python train.py --parallel_block=false --init="normal" --final_lr_fraction=0.1 --steps=10581
MLP neurons of a small language model. Each row is named by its layer, matrix (up: input weights) and neuron, and shows model dimensions 0-127. Each number is 128 + 32 x the weight over its row's rms, rounded and kept within 0 to 255. Numbers have three digits each.
A block is one neuron, or neurons of one layer that tend to fire together. After each block is what it responds to, as a language model described it from the Wikipedia text at the highest values.

L2.up128:151144157155127151100142109098154053189116159156070076094102136097120151135176135164067079148175138144114145082060096102112093192128114174145177122157131117116140053132167219120139095143129190113147174087145071170123062133085113117156178168132148159162121073114134164119186100118162133137137194145136127138141159096165121121131162079107140128120132195150143073121102149198151140138110
L2.up358:166163120133112160135122095102196123138122161130089080087125129146124210135142076128048055132188120144082161106056155129122220185128104139147187134132125148179146115103106152148128042119120165118117132097147156197118103086109095101201168163105190071123130079111149190091155117100153113152135150151206143120156184125124109122134181111140114131169098170135130163100090084160151147109203
L2.up445:132124168099120184117106131072179096134120147132126114131090089101176135096164105148144118095150118114140102128078146200084137150102092149112148069088117096137155162128183144210107115105161078152122128148103113170039098089141161128135229142151142126098107116155113108174155085130139148194190191166075123116108175112113065132142143171170146134099095141145163150118147096154150118156132
L2.up494:179128184160148133113144120118157087226155082095130103128108160121127151122087121163109068155193112155115163124112122130175129154104114218109115102231112115086146045083147183105115148126152116115101129110105122091175128128123115143128176146150145135158142117143167159125108183129151143133177153103111094099157113182138105121123163118185125116183124128132130130177126142119112098083184
L2.up870:170133155134150164117128121099130168149130085102140127143117158148110123164145207148084123112176099132166120131063073110122122146135148210142135157163104108114127086118100198109096102110152190180095172153160054187115148087091133097160156162120148156122124127127141106072157087160099115155129123095110138128147118145167133135077136086162104132097171207100115082158053160197132123111119
L2.up1119:148124144130166172119116109093128071122137081113129057102144113135113136127096157123068092124127182082098061093135179154133103159143113207149119131142103089146171071115161171101097162117152182130146147142137121143104074138133173110169135144137169096153163149127164115120119164101135101133200079146162107133137162207118089160103172108110159139091098133123198153118096134215118116078135
L2.up1213:142148134057075108142095143147113092111143151131143166099147084111128145152110169147139070125125157110126163111142138076059129087123062122110165133113162192181155083127144110064151110180102126063151121162115142179118056153166105120123143135138170135133121096111130148160137097086099102106146186123162117163142153108117156155126148091088149213072152180141149077094116151156167148111139
L2.up1233:180122149152096215117113126147170127161137116123135128130079127120183197137131110185150103126123140189140134151054109123139128156138064164118168126106126094100139111140207112157156078185204111110113128140099071175079083104085171081116183114131117119064130044072157180186098123109133109133132174157205144110117151136097092130128162132167170135193103135124095156079110121180138128111138
Responds to: Color and medal words such as gold, Red, Bronze, black, plus opening fragments of capitalized words or names, like Y(outh), Y(ugoslav), Ad(obe).

L2.up182:157132111172127155094119125092141052135179133143160086121086169139108144176114098151141099153115108151146052145129128104125127093084122158173191081119083131069106146135101155162109132148142169086171155136118109179130136186124157058155126124115131126116105163136131154168094112105102106148122120135107084133142122217130130121155125128156159134097107162136170111178045105118116079111110
L2.up226:159143110120106119139123115147147078155135198092154153198075184158136211152147066161146071140103110168157147195138070093105116104125104119092156118158014150132114127078095112185140159082184090114049126196155114193170144079075101113115097118203142117145130113151144092160103107130171142158102182141071071097114172129126113077111130148169143128152110079109106108168162144147111133106166
L2.up242:185095116165129127111116074080146100154109132136063061149075183108082108144145101169098069118121092203086148145128129156116180116084155180127162114163107082156106172089094158184136158141138115186102158109135125108142144151063124144154163141144114119135134077124155105177171143111095109132116198117106105119174141165202099125151126126137099145162149155139138150170129139091093124127133
L2.up485:121140141117064135119125158097123164129141154108080098130111162096131110138145114131159095130136091140193070160102075076085092130085127152064118132160112118098103124072123130125147127181232112105136105208117088212176149095118139147110178199142136131128157140114162064125152139170131109166128124079118170119110141148113165110046134076160171119163220185122116117110125169138088082109126
L2.up583:168103142106148133120116154136146158161127124089176095137072136164129139124136116128086128132128154141182083135069142064119170148129104196103150095137113122054158143149142182107122051111160100104121110139157099141079097100129158110109139203184125150116132068131154105109099153166138162197143105074123155139153156092162109098099125102100170138160113081124166131091131115115054079127154
L2.up797:138153138158105168132119111150132151125178166138115160191085128084105153163097123131170080089095169177165114169166113103098043111088145106094150108162090138114113137137159111163154193168195078123093101178115120132177134103104132149087072128134086132151114092076146067235159138103194146143142186152120114127108139141137120115120144149089143158154132057141141160125187149080095091121120
L2.up1002:129141135137098117121104147139142149159175161124093146159159166129153142136128102158164147144145144161172052150094046090107047095115122150128124145119124114138102096133120167155141168147157086074097106163120069183133117132151133122063119116143124129073142103082175088132166169208167116146171161102114151118167134129119110117114076144140163146165155120121168079121083152096097069122093
L2.up1063:176148116116093191132107142101135087169203154078109121097102138119121200157061101162197130078101134160048078173098172037060081081092098108117150111109113124185086126070126158145135160049198114121120145146126112204135083137127166105084119134127161120136142125139168078141159131139144133127106167167102139119154216138098126125146146180109152169126110081152119139162150117110126122119126
Responds to: Directional or descriptive first words of multi-word place or organization names, such as South (Africa, Korea), Central (African Republic, Intelligence), North, Western, New York.

L6.up51:156127173154107184137119099169146128167149105167147113150078167160151158156163118104145150091173058109134102107223163160130183126106169074125138089119080117123115090119140114115115187169120120131113100100172155189110136136064118172166102153166098133085116090110171091141122172122161142195132140146154159090129130221124140106103106115184103135149144093110138107072172112121152099118159
L6.up91:099136083180124160125114145059193114156190137130116102111112118152093179181161169191101108158169113150152139122142160102142148094098104129129129104063135148148130110111123114124150170148058128142169101154168085122160088118076181072135104129110118137102128107148180069158096150189161135200156141107130147135151110169083142125131120195148178147143156124127142151107158154096101085116157
L6.up155:150143164136071134165101108095164070159148134120119149090151173162189161119159074172131098128133163176101145110154179124120171093084120207154139077171113164084124121139107165165150132144098105077142137108122162112188122051079102103098139138122114090151100074119167087083145145178125136163136125094161158063122107143141090124105160129175124147171182200161092109139146155114123125138114
L6.up487:152104128121150186100135130114163162187090137157136137183103143156172190120138104147147112081097094182152085164182073156098122160094113226096088089166150063099229117102084171140107122118097111143130079187109132078136146132088084114098160133154142136113092111108146088105145126178036115203101163070121137084156154152129106124135089163164155117111168121091097100093149146094115064078136
L6.up550:106140118133104163064100136130172132153220151157134135132144131138077142195117109090144082111112080123205116133129149129149087142134120154144156122155107071124208159137134144100135196100123143120168107148124092104170127130089130158135103115112159129094113136156156134147101182149117100245132185143151126076099097196148113106078104160172167156056142064107127112130178152108061085091159
L6.up660:116172132143049181133100144126128121133145142152167103165111129128139113153153157125165128118142136150055111091185114162145155094080160143117106084147164114084107101075167130111140176150168158156089146139084139104172168123066067179166171124169107118133050093107156078132196179149158121178147107148147106125111144167166133133112174123088112143074159149161115198143173109122110138095103
L6.up1116:133118108084103198080097078120156143189162160167177094164152131173130157139101127116129116168204130119174091104153170090139132156108174115123154054157128081121116177140114119122147165116096133135117174110128139119118115172171150134080147109123181128106154094156144091181115139122168101168140146120180101147126120168100117130124153131166119167124153130089150117115147102106081103096196
L6.up1200:152145109178082146117119156101172169178178134124137145150126141147156163159157125091122143122222130136196170129107155171155135140047102193122069139096112076118170177096115117129135194178102100100152095119150112132144108110066097104092131172158102089068101127136167142128104153135153112184132144092138147101190146147111152146131101147122161129151107084078103131059126137085066081138167
Responds to: Word-piece tokens in the middle of multi-piece proper nouns such as places, people and teams, often in lists or tables, e.g. Chattano-og-a, Katip-un-an, Manhatt-an.

L6.up376:130169115085096150102098125084124163114152095089096142107191147108143153148108155100138075157132131156150094064154101216138126150088129159243154129143124120150161115083126140082099101124133115111145083133115128161153116094120117106125127144134165105131129142137135128114189137154097129143126109084131178144145195141156089104153080112153080135089130093151150092099129113141181056110103
L6.up440:112163107090117096098101145101170088189073146148105091110107169145146113164144170108085115112145121162112070113150135131108118100079124104102170099108146143162127146087126134126079149178063163115178170112113154165135194146183128093182160135112149097129137104100108132105115117164097077144093057088088094067205109161165134125153106132154087147112136167133151123188096106116119164153108
L6.up493:111141177154128074112107094136124113151109093057103107167115132136074110154157172187102120100147105122117102105163146057140161171148081157174141127133119114157102128093112092167131112141173165129128142158116159169161169122155161125148096120138110131116119154130171126137132179139109130184151110072128169107176101202204198131088090079174119140137160121076204084132111162134078085121108
L6.up796:166102150130078087141118085118131138162123139095135135158113155194169154170129122167116141131114125126145165106121079178094058073108097095147190113120123138170154128110151108163140077149144152123170141141227180126083163110139143139132177089057073117093079095130125150183135131107096072109213179043090149106148118083136118149143121100060101141143145117128112110152110133092126114137091
L6.up960:076166171183125089117137151128140082129100082040108129170119147158114140129130125132052159111118138185144119080119215105149122118167132117142097071124127091113158186152131145169103114110137185115123130156113103121182142087201202083113136177138090169128100115148146197165169164184167123127109137130141133117157127146180148110090148118148144113189100109153156132149102100153080056082152
L6.up968:100131130118105105149119166135147146141109112044090089133113110121118080135175067169044122093113093160133119155109108150113127163153181179158149081138125097123092155178200110104113121114117176183134100190088091111145204112104070156145175127131118151092092125158197128151143156070120127102143096100094101090139142136193142098132104125176141125157119117063192151093133135144099072093173
L6.up971:117161110152128143166102118165153135111128089071149142144166104139153102141142104175106160102118127154105094044144141191101091121104095164105139137112162148193151126081118092125101052135098168141169097115125145102198130088140173146171109134122095103072107117111147134124125182193141065109139123111120135076150150129117168132076140130183120152109162163128146103109087152141140125112122
L6.up1086:133098158130086192139115125203149142159082094169134150079196179125104089164131122174105162093128096170117149022134091128102095156121099203155178146095074159111166129099095148149126086160174127177134091125117087108139154152061121162136123089107148099149126102184125095192166169151129048105148112132097191077156169142135093093119120150186124143140114116140119060152119135136099122126143
Responds to: Coordinating conjunctions, mostly "and" and sometimes "but", that link clauses after a comma, as in ", and was described"; weaker on mid-word fragments in table names.

L3.up476:153163132060092134110104127117121142156123141123116118117152183170117123168116124144141092142102133135173121098149054105066122110068082100128130134115041142125124123051112109167131165173122178140148191153183206116180180154111115120125105102123117146138090153135130111141176064109115078135074115094114096160117123206107153153090137147120131155107094194111092030105137113124125195131128
Responds to: Function words and verbs that introduce the phrase that follows in narrative Wikipedia prose, such as became/becoming, for, at, until, of; also $ before amounts and table codes like Q.

L3.up783:176150121110129191121101065067106125139125138126142065114103151119087094087175144128071085123118117151128086127118099155123108201137097153117179128136158139143158108047151110151120126131143128150094165145164161156157191145069173119140161118108126119128143129120123131169107148074096127178137116087115099150129153104121104161151125092148132156108100196088140139107152119123098142109124
Responds to: Line breaks and punctuation ending the last item of a bulleted list or table right before a new == heading, plus occasional mid-item and or commas.

L6.up256:139182126138088137141114147096138128140132142119128128101127122157142102209199136120111102101123147080103120068113152181137142119123086076142177095088107065171150128141184124110149148123120137119172120116149087149133100133111156147114088124174167150103143088180151130108139069140189145103150149148182078122134167191158126074102135138133061141161136135076120075172147108181086138089179
L6.up458:141208099118094155111112086081155092105135143187132050057144124101128142159135096163139073130226113102174169095109176107121132112102140122162191112154129167186082149109092155164173118113160180138146138068148149128140128162171133190140136106111175136126117132084163167152123139064121063100160182140082132134087161123153133146065132131081095159079158153110158073094155098106125142078173
L6.up674:163161156143143131066114117113174098150131124120177126107152097092120146163078102165133142103138121131079116147128139148143069131090137091182149065196126139154157102121125121137125120104113167192130096157113204126140110081165137159125168155169128096072117154175114145123161139120212121129199155194083111091125110106166094046119129172159153133155149099132126085181176113129097106105161
L6.up756:078185191201060084084102149130179193154123105071113169147204154149120141172135141137055090127123157148164123140114139141131099126133129113189176088111118100130128132099195153114126112125204115139150131155121105092117098074126128084142157144164170130086105128120148148126182132179140122144094083186178172113104121101193136154075097136173143156140126132150107065126090152161092087104164
L6.up980:130162107134156114069118106110189099173145175119045068105105195131111144139139165205065066124175129142142120076123140091131132160115114123131173141142108085132102132063141169090131080099147133186129134154177136171116164095132142105185134102130138047104109140096153099094163106113135128162158156089121161136084153149089146142115128123184073140109117139084159145153161112121098120121179
L6.up1020:118162119133101184088122119100131129101143083087111108120143154125064106151145089114085052161090170081110103066080137158165143186109131113197178092157093139171095112128146119136081158111108151169137181147159086196125088095123136087198108137166184119088096136181142123122189104148183099107202139051148149160160108150135154110047088102110102139118135139166170121144105162160142106070138
L6.up1069:160147145176122146122115109177156065082115110108197109099190133121110159184132172180093095115087145051110107062142157131148079087148077173220132101212129122156151111128074186140150140125109147151157130102110134129133088116146194129159089164124158095163142103123124095138141103179100150115140134153111107125142112180113152158119191088148101156107195119098134162124138152170106135165176
L6.up1213:149181136143128135065112112126144090153114103103133075107145163105111208115168154136095103120121136114050130067088179107130144125106097122182192121174144186186121119124173149175104074104140148123142132129150145184065149127131160119150132115127158113133130118061149165056112105065142118141135133107170144118175140166181148073113137050125094135085176170162156151191160169168128094094174
Responds to: Early word pieces inside proper nouns or foreign words being split apart, especially German or Yiddish, such as re in Shrek, w in Schwartz, ash in Yash.

L3.up180:170157123134117167119109122112139093132166165108112113120097122107148126120159132110090037139118171168126119155085140112140180149063104186060126114159135120132107095123128173153107178083162177100146067103112091114121132070094155056181149160123141145118160134105149095103082157136157100184107114165103167082133129143124119171142165099137161135097144191090101168196131161177137135112142
Responds to: Word-start stems likely to take a suffix or second element, strongest for black (blackish, blacked, black rhino), also long, Light(ning), child(ish), broad(er).

L3.up916:166106113130120179086123097129154111102176123183038094095148131118167204145105153122119087149146187151128106117092165149124078141120111175157179102163163080128115127125096211140084112164150121099118119085106090152091069145149116104116121171160142089127182065091157191145105106121167061162135146172162150150104175095108147102094125110156162135145098132140141162109094113161121090114166
Responds to: The opening piece or first word of multi-part names and compound words, often direction words, e.g. North(ridge), East Lothian, Oak(land), Harv(ard), sub(scribers).

L2.up160:187128090141124124107104111096115100116159111136102098120112187109080104113126154107132072114157135153101071091122131158137137127148107151146195137139158094175122125079063142102063159108141145133089113090144150134106167151130155113184164120081139139096167129159147155094135155137153110148142116110103095150137123193156134142158132098140145153085089236070183146124132104136097061119136
L2.up273:130153142130144105083114039120123152095098092115100091105105163135102110177128134101112125157112133176151049092138113143136128116113137151174159130114120119164119176151137087112069117142095209108136083115154163143119101096118171122146147159109074107097153153127157101135140118108085044125160103071120143041146118170176132127127120095138082136144181154142153099175065156123119093066140
L2.up468:173168104115102128122094140122114106129148099098093109115173130144114135187113099104114075161155132149134119095123152138124132135103106110183142145134138117151116118106103113153105102132126187122125106110154184152154144125089102203173109119113110083060115084092202126170149130093112055127181132101167093146139122179120138146101082127134102146177148129123139126121109141090105123061160
L2.up502:162180130139085127090101086108137089102151090190094117100169152106118122128126124128138120121140101127104124110118132132100134157147089144058192112163113125198105146082108099111082150104161104169074145124199112139112141111113115133138143110125139163159138088109141071143170121138161106167117155182090076110087176144136084108148131141163115174106125199101126149129175122109122067136138
L2.up549:152214087088113116095087115081108143110174124113111085119159147114081147162108134118168077117178128098136081142184083098136104118064115165200155153146120123168119162100080135126067101080131150137054083098138139112158183075122105134156191120107137121108168118096159041126118133135191109124133115122105063145128143187179137137157127143167125160113116196056127138156143084125118108136139
L2.up565:182149109204062157158081120142118100170164143127113133129134145137114134105178127145105127232105103098109076126184146124088115159128124161134144132129124177130161112070181127114149206149106155107158107165186125153158157127116145134129187130099131128089176112077196122087164164112172149085116128107137113110104128122137129125113104157143192168099095163110138105103207103071087140086173
L2.up913:172158140119102155109107128120129093140127144133153136194088161119143103102173181169126074166106105139150076139084109187139091181116031174109181153120107122145183128116159106194095165119194134160147101161185138155128128148105196146177145099147115109141117107118127124170107112120089093165133177098100065086156130195116106118150122157102161137120101149123146114071152118131092122108116
L2.up1251:152211052082128148134096072101119108122126114146143088098142166112061120092129106167130083110147168090138093083103123123120102156134121120148142120150119168153136141102117116154072143089143204175102141121172158159142194133137135162200155092093137111099115105140160102121161152118163125128164078101117083138150145169133132137155176117099068155088088160042129111130204098117118092129146
Responds to: Conjunctions such as and, but, or, so joining phrases mid-sentence, and blank-line breaks ending an infobox, list or table before a new section or article.

L2.up122:136162096143096121113102119100154148173124158100169115119137109185146132115184102195137174148100067114133123144146100108074146114059149085123150108127121120076159164083167123155110156088127129110165129140194177138062132125124110074121177109128139134065148100167149132104104132106102009091143109113125108102160132121129116086117148124107132138153105170130121096156168117087127061148104
L2.up156:125136076048099078096109140109127131135122167140133055125166137141165142156102138141163137110186120154094133078150142121131159058059091158163128133108104136199130126084109106116112166142109145128139119119164143133147104162145165137166182141076150094086089135209147122123079093131139075107180104105121044135148150158152138090117154156126076144116124189067140111173173085130104132149141
L2.up394:164128116151148146132115099096147161143151084157120070020140118187111120147090074212144159132197091109148101102111166167159144103089132113160133111090108108117125149126119138107065102105107161129033166073145122095148131180119070108163140114197096130080066149161128137135114131118203094101151141168124102144137137155169116136148161172163132138171072148127134119134090064133129140135140
L2.up541:178151070106095109136117108103123107111128147127177070070132225148117118158098094139124153089174080140111119088153107103129162092135110143226118121135105130178136124113102144114131138134078149102125191151191181131140165195140172106189180107112135113094105140142138154093129087128121170092156098121090053145161108148148140106155133141107078151089086137083164095217125061111143135134123
L2.up577:121167149156136127112117146086138146155184090075148105093169119204119101135125124183074167147190088132111130091109151114172148123122116118188160108121128146111176098049102185090028067093100162132143151111172187113105120152165084112148174134164144136101140119152125143078143110151127089155132092099099138123193128151189138162095145084150118133151141161131200112136086133143147098136143
L2.up637:130162118137071115129118149141160156144136086141127138078138101182213159151121110156123108100172090133145137125118152142162105098054120105116150119114084135116119126127088136136081065176158148128131130086180159130180096094140095153138174101139111172081154115154167154123144074131182086118192137176108101075156162130148148122115147139155117129169157188072122127100116117117098120139116
L2.up761:117130119123093107126100114073164082172086146138147101157160092173163129106136126217124156122159143138098106106172118143105117128063126114118113107106136203092158104074174099209061139137115167172138104135178156114129121151125175125210155182136080123082122124121148142077090166095125078149124068152183095089132108153157114044155154192150086136142088114148109165110112083172109136143123
L2.up1208:142131102119119143117116034115141105116141137111137048063141134163088115176112082116126118082125099098135134096172190146102164145053116103212128156121087117113107069121114178146126117157073167092164142096161142153187115189151165133182128135104140117116105119081157169103124089123132116127129093124131098127160131173219136145121136148127148140093118143137168082094103096122115132116142
Responds to: Prepositions that open a complement phrase after a verb or noun, mostly for, with and of, e.g. debut for, lives with, because of.

L2.up72:211155185161137153107115076133189101104098151097166102147088131205142149167113077164075107155125154171128110169123128140133179132098093111120159096123080127087139088088129157132149079104134109147145106145163146148109079124212178138109141185132077122113106142148170134129129176195151128200170095140139127149159165132180086100117111123128141159181122108110160110139101095120114156073145
L2.up309:165178109100149215115123109149166057148102195071180105123100094155144146144144114147088111098113147145158112130163138143127124109144066154095149101125135135143162089098190140161139117122123128105161163148144145170152061107123162131129127193141118124099118159165143102156164163213170170101199153142130069130162157122164156095098125134063127137127086069106183117119169113173100145125145
L2.up390:199172097086198206138120134138128113156162098138189151085111103157113210133141167188132111102135178152132082119113088044144103153116108164071118139115144119136081122093116151157079077140159153079109123121188128192114155098086116132151101169143114126142127075147181173105145131160112133145152130092154081148134160069106167115087137122150105138089102138116168119128088109139089122140125
L2.up713:163148139083127132130113086162104109148103134113156045129131113191154145228160140140126108139149135105178086098057120110128133156072114164097113131108033161150133080104104144153178091141172255109163112153116138136158112149061118161113139150123138152102152124137181108129147102117127147139128163128181129152136164155092130134068137123125120167088132127100141101106146118128101155100129
L2.up858:142158119057155136115104108089113131139141154126156095052107133117126172179142089140169115028124099139134110054059082136103077129129103164187149134104099098165116078107176163119133151132168144127168137131163144176115115160119158197168141149102156122111138105159139155128140140127116112135220130121146090151142167135096120113073153123099088163107133156155199132085103119128101122154116
L2.up1030:183164128090148181160117139166135109149118141114197110168133127163176154122132149169069070118115158123137131214122141092087112150105087168080122127133109136090154058074192144129164081139150201105168098130152118163112144159061135133185135165122174137086094128123180137136153093148120128169127082112203131130087153060095139126075131150141138165138117102122157048087118121111143172073117
L2.up1088:141142140069170139147095103136111126162120093154146092107160076155189134146133120135099136103130157096092069077064109133137122158112072177125136143097115124141136094123143125150085119146170189150128149134130139170079106150127126115168163181122116114064104157206132139119110183124111079149184072104189083150125157182115118149113153120122114183132120154155181144071068118241139103123119
L2.up1187:134120105069120187138093144144098111120153166164129155074147099123168174131163156142119032099166205144139152116115123102118101148060092177145175133135166163144133113084109135116175064142133109131156101109123127173095143162131114146100152115114168081110137126161148098133179133130123110153173140124160090162161186065076119143138134138102107224125120157038134075109181138145145173139146
Responds to: Closing == or === markers of section headings, often before tables or lists (Playoffs, Track listing, Personal life), plus single capitals starting list-item names (C in Crystal, CBS, MCH).

L3.up396:125113152074192155124097133113121089183132164103134113089102155127183122116158036127162114082104104212100096118082108101129094125120100157144117137107104128131103111081161154208098144094143095126115139153162137175102105142153132139135129154132156109122101146193130156140137131155129118138224100107159113140137226167114116091108130107140106163109163067143177118102116128218104073140153
Responds to: Line-break tokens closing Wikipedia section headings (==Reception==, ===Club===), table divider rows (|---|---|), and paragraph-final periods, before new content begins.